config.yaml
hidden_size: 512
norm: "rmsnorm"
norm_place: "pre"
norm_eps: 1e-05
tie_word_embeddings: true
parallel_block: false
init_std_qkv: 0.0254
optimizer: "cautious_adamw"
beta1: 0.9
beta2: 0.99
lr_head: 0.00819
warmup_steps: 309
schedule: "wsd"
decay_fraction: 0.903
dataset: "wikipedia_en"
MLP neurons of a small language model. Each row is named by its layer, matrix (gate and up: input weights; down: output weights) and neuron, and shows model dimensions 352-447. Each number is 128 + 24 x the weight over its row's rms, rounded and kept within 0 to 255. Numbers have three digits each. A neuron's up and down rows have the sign that makes its largest values positive.
After each neuron's rows, "raises" lists the tokens whose logits its output raises most directly, leaving later layers aside.

L10.gate692:165170110129120112099137150106154129124131129095111124115145099111132144106170079142151147197121079100144139134126132154140086134148101124132114147131156167123154128158168144169159167112126126132138100081127128117131155146126129159148119150073143098174145147116129100112125142155109120114
L10.up692:134097140077156136150110161177142143124119103141163154123158157096149129153188165126142148116116170157112132099153124132086122122092172128105121126097138178161125128178120160161144133117189102135175111114114125117136134173133116118111122149091130093115135110108079115087109147148105094095
L10.down692:112099127129114117130175132071124116147125147111121125156136144130145134169095120139101137150185117105097150152089107121093163109171143140125130121142108122125151136133133129104204079066137172116121125136114125125130149155121155157152119105150134143145149156119170141123141097186114104172
raises: " awarded", " declared", " appointed", " reported", " ordered"

L13.gate556:122109124115151133137156157131137123092112130161129085100128123104123145121109120149111128074117182130092128072124093111143131140136110189137120093135122116178126135136147130143075116156177142192159144124133092140150121121107105133115114111160108105122119109153121131113103106143150133134
L13.up556:129120120118142096147150134140122152097178104151139105104097110126088119102070160178120129114148137129088141128130150196094182135163111129184168102138151123129132105150134118139113137126158212150117113108107129188116104165123107137128113147130090098154144129132109117130097121131121104088
L13.down556:123172209129116132159112158095119102146144127128096134112069136146156154140175082137144139125150152168150125076116109115087116055121135127129105132152103125133146103129134126060119116116178161129090116099129123121098147142105146099129149111155139112122126167088154137126132127095134122126
raises: " to", "–", " on", " into", "-"

L4.gate677:111152116126112108140097148142130149109127139113140144114128119138140132148108129146142105138173123128101119100142177110107146160121105145130109160107116128093122124190112150131086147140138089147131126080105128099113124117113159133137122060155135138197094170140154116084127131127082107090
L4.up677:097115140123132098115141154151126196140140099116107149133161167146116124134128123121127124112117134123105123102101129130141106150090100120103122137146105122179121120117129115128141144165125096127143111128135137150142121149148108171095123125121150157128116099106138089096141125135141141120
L4.down677:150158118079124133138142133136101109102117103115083159105140149149169146150165097157133096126109094146182126115094122113156116107107112145115109114149126104120117123123093124099117109151143157136121147126067118177140108095129143123094129106117114100109106148096128110115131125131123158159
raises: " with", " until", " because", " or", " etc"

L4.gate429:150130093143160115086115104127128118094147103137093128120188120139185158105131120117145127173123108081157081120145069111152169083129120123122078109113138109156094090135125115165141129143099142117165132132141115096141120144151130130161108115113088147100103145152125142127144107114155124111
L4.up429:133143119090143103153157103098138127134133127149111157124110149143134156150161149126152187142154106139179163132088140101131153112119084140125125173118174145132133106125103122118159126127136140098160145086154101118136103122151145163125114096134101156103078124147113105128133124100153134132
L4.down429:145090103171096127152114115107123125139111104137155118164150134119174137099130139109091174108116152123091146075090126126133125162101129107127104097163100108136129112120143147131098156125143141142134112154116111167114154132121104146141144124123147085093099140107141118113126135132121108096
raises: ".)", ").", "\n", ".", "\")"

L10.gate280:158124120127128118094144097140129131134134161171148138134133109161132145089130154168181146148119152164123133127147131136072135101112095106155120115127098089071155125097164157151117146124105124129170115124174177144136106118098124096128127113135133116147166110095124107143162106111108167136
L10.up280:152169106129151142101120142157131129143123145120105141106160119156130117086175163132159154096130128169081159135129097180103115107136148118149175104148098112104161139110123157133157150126109115131152081176139120102125139182136174130157174120156168129122072168094115134170147118121088146152
L10.down280:136097145130120120088137141111150184127164139095162180127122091097121083113109134124122126077127060117132095130155124141151144110137131170132090137131109154136128131115138138099122113165141146106124103101108139109141159092146158145108178115150149127125125135115132151139180110142076141116
raises: " According", "\n", " In", " His", " However"

L3.gate227:155160109145148135084121094055109106097140142113129177109166142126176152120137159127127141153099154148160154109165109098144155134119122136173076119080167138116118139130159094169134123111175129111120122086146175093157145154131131104126122117109137154112091156140116158128106114131117129133
L3.up227:129135125151151130085130128075138103110178128192120114125145114089177108143107142127119093118067116148131116095176127139136140102182106123122104090119152124154146136115136139134110154096102148155130159117120140120128133140138110148109115145109122130128129149129091140146111136124163126084
L3.down227:164147187121083094138129119098132155111106134082108130112155091167138099135135143142153117154136123109152145119120125146143128116117124103170134146156121114164127128134122155108151134158106108169137131135104121133168140139130093152116161132117123120157110121110138115186099107143112140097
raises: " while", " she", " although", " after", " there"

L2.gate242:091118128102121137095124139094130063140090120094140118113143106163137115122137128108146165131137152095160099152103078094081134078100159130150126124118092170116123130142127095094118115124150078155137092155142120029101136142136091132176144130121140148159088158131131115112107123096081167086
L2.up242:089118120118124116138161090082153089118099118127138106116128129148133105132093176119163157115137116111152113081152094126122144106115161135175137086140129051114140095143101165142103165109124133087147138124129106129130102138142134143164119102156095121124142179125122106101135147108129164077
L2.down242:121118109140153145125133119152119150117150197132115164151130146170114093121118086130108106103115195150115181130103131131147115129145113153109088133141134086113148082163111160116119115130154067143132125115168077136114160109136133134128164141128151144147160169137112087128144112169148138105
raises: " she", " they", " he", "hip", "ist"

L8.gate354:134141120109108172131121101148129110100135138165137084131109137111132084117121129104073127121109096115137136139072077131052106129144129186147093110109152128105137103167108116142094155107125137127072106106089093130115139129129122140156118105150128100137158118123124121111103106128154143114
L8.up354:187087144113110119128119121162102138128137108140111129121134100120078143176132100134128119162100126134114160128194098130118099086172127158130113123141110140133114135122114104171135141129150086145118141104167162118109097151107110119101111109123108092162101154142151130150136137093114085109
L8.down354:127143151059115132155156109100121104119111189127073097113136127125134133132100118112101160089121125145115116126127099148111128114104110168130136130111150141136148154129108104139122089132168137169122094125107144104153111136141145120134095131151121137140128145143172116094160183150115176075
raises: " percent", "%", " minutes", " mm", " days"

L8.gate11:139109097114103115112116158135122138140119124128146157140126114101129163130127131131150110139122118118144116155135155170129135107096160147157144119078130135131118108127120096164093129135088144113105112126121098160101126104105135131096131086135158135140156144116124106153099129118114085133
L8.up11:201067140075100139117130105149141092141151138142152081139151130104130116136129139109156112125123134146169139111174143130125162133135129185115138150104109077129130113150177143177125136148128176154101136087175106081106196137095119147129108092116107129159107125140124107142103133143129133120
L8.down11:124174083140121108143160148117121122129106142116151119148133147116106140132134101128161133108128122138108125099123169118130144170143131098128139119131137104159186095120149121122131112160118095137106146104139096127111111154131127084144112127101161141140144132133123122124124133090144121135
raises: "y", "les", "ie", "e", "es"

L7.gate164:132135120133151125127137145131139123118118086116182144177134147121121116118142111117121118149086136150172110094102115105140134154148140084146114120077120092141138138103158146151092137128151084133132177140077114137182132143110127133124123146078110169113102101132133132129118085124145162171
L7.up164:155140147147129114124135091160128167129186103133134103141103140089164135153145107142097121116121112137116132109170096118151083116131144104150140141127138134160131150165149118103153131130130120123133127122160165149159114136105103169143137151131148094133134134103117136162174145182110125113
L7.down164:159132175143151161136107090134135118121149109127118133130096172135098114138147096145128058105146087107142099132126121152113074109121141092131159136128110143138105141077104153126126188105128142108138128164122137116129098157114129138118135144076088118107130130138109128122122127167136189115
raises: "ed", " them", "red", "med", " these"

L5.gate525:119126123102125101098122112092122121093109119095205140122137127111111115146095114124112098154111178135129118115148103105142113097169130188120146133125193060115138166177156098124105151146130107106148092105124122124113132157089116140141132126135162151169105126133132173124105104115105120092
L5.up525:159121133099139135119109137082129136180143143147118154126122141159126112148137054140120147131135134130111103145147163105126118107149131130153136127105102114120121158126165109097142086121092125142054158139144105161111192109120172149108127133167140124122081143127111142122097116144126129123
L5.down525:100184173125118116143131159114115117124117090127158152117129149144140116127125114095116112128150129124161148121151122111091146092095114128126133156167139171096143158148111130095142136143108102130143115204124090114146100101128108109152133144116101133138138144149152142063152156126150108132
raises: " how", " his", " her", " them", " what"

L5.gate46:146130134128139175107105144139116090129115140172115135137149090126124112114107153140146119107143156110137110104124105122160160133131110140075100121064145138124118132138129132123134179118122104094200156133117103078134143117141113130141109166107147144103035171097152127097174098136134135102
L5.up46:096161142144088123117102101103116107167126128143132150137120167104125130139135137127150101126145150101131113101098175138155139147127140067142119146094139089168139141108104173156120122127089087113120150142116122132128137136133105118157125089117143154098090152104158121133147139118093103119
L5.down46:148116175151120117135130122133107153101155109154154137132151125120119144099133135101153149098111123114106190171138169143128132095137153084167080151133138092096137114108143133064120123153144171154120101123112137118135110135137098119156147139123134144151160156092112118179093104124162125150
raises: " she", " he", " they", " winning", " it"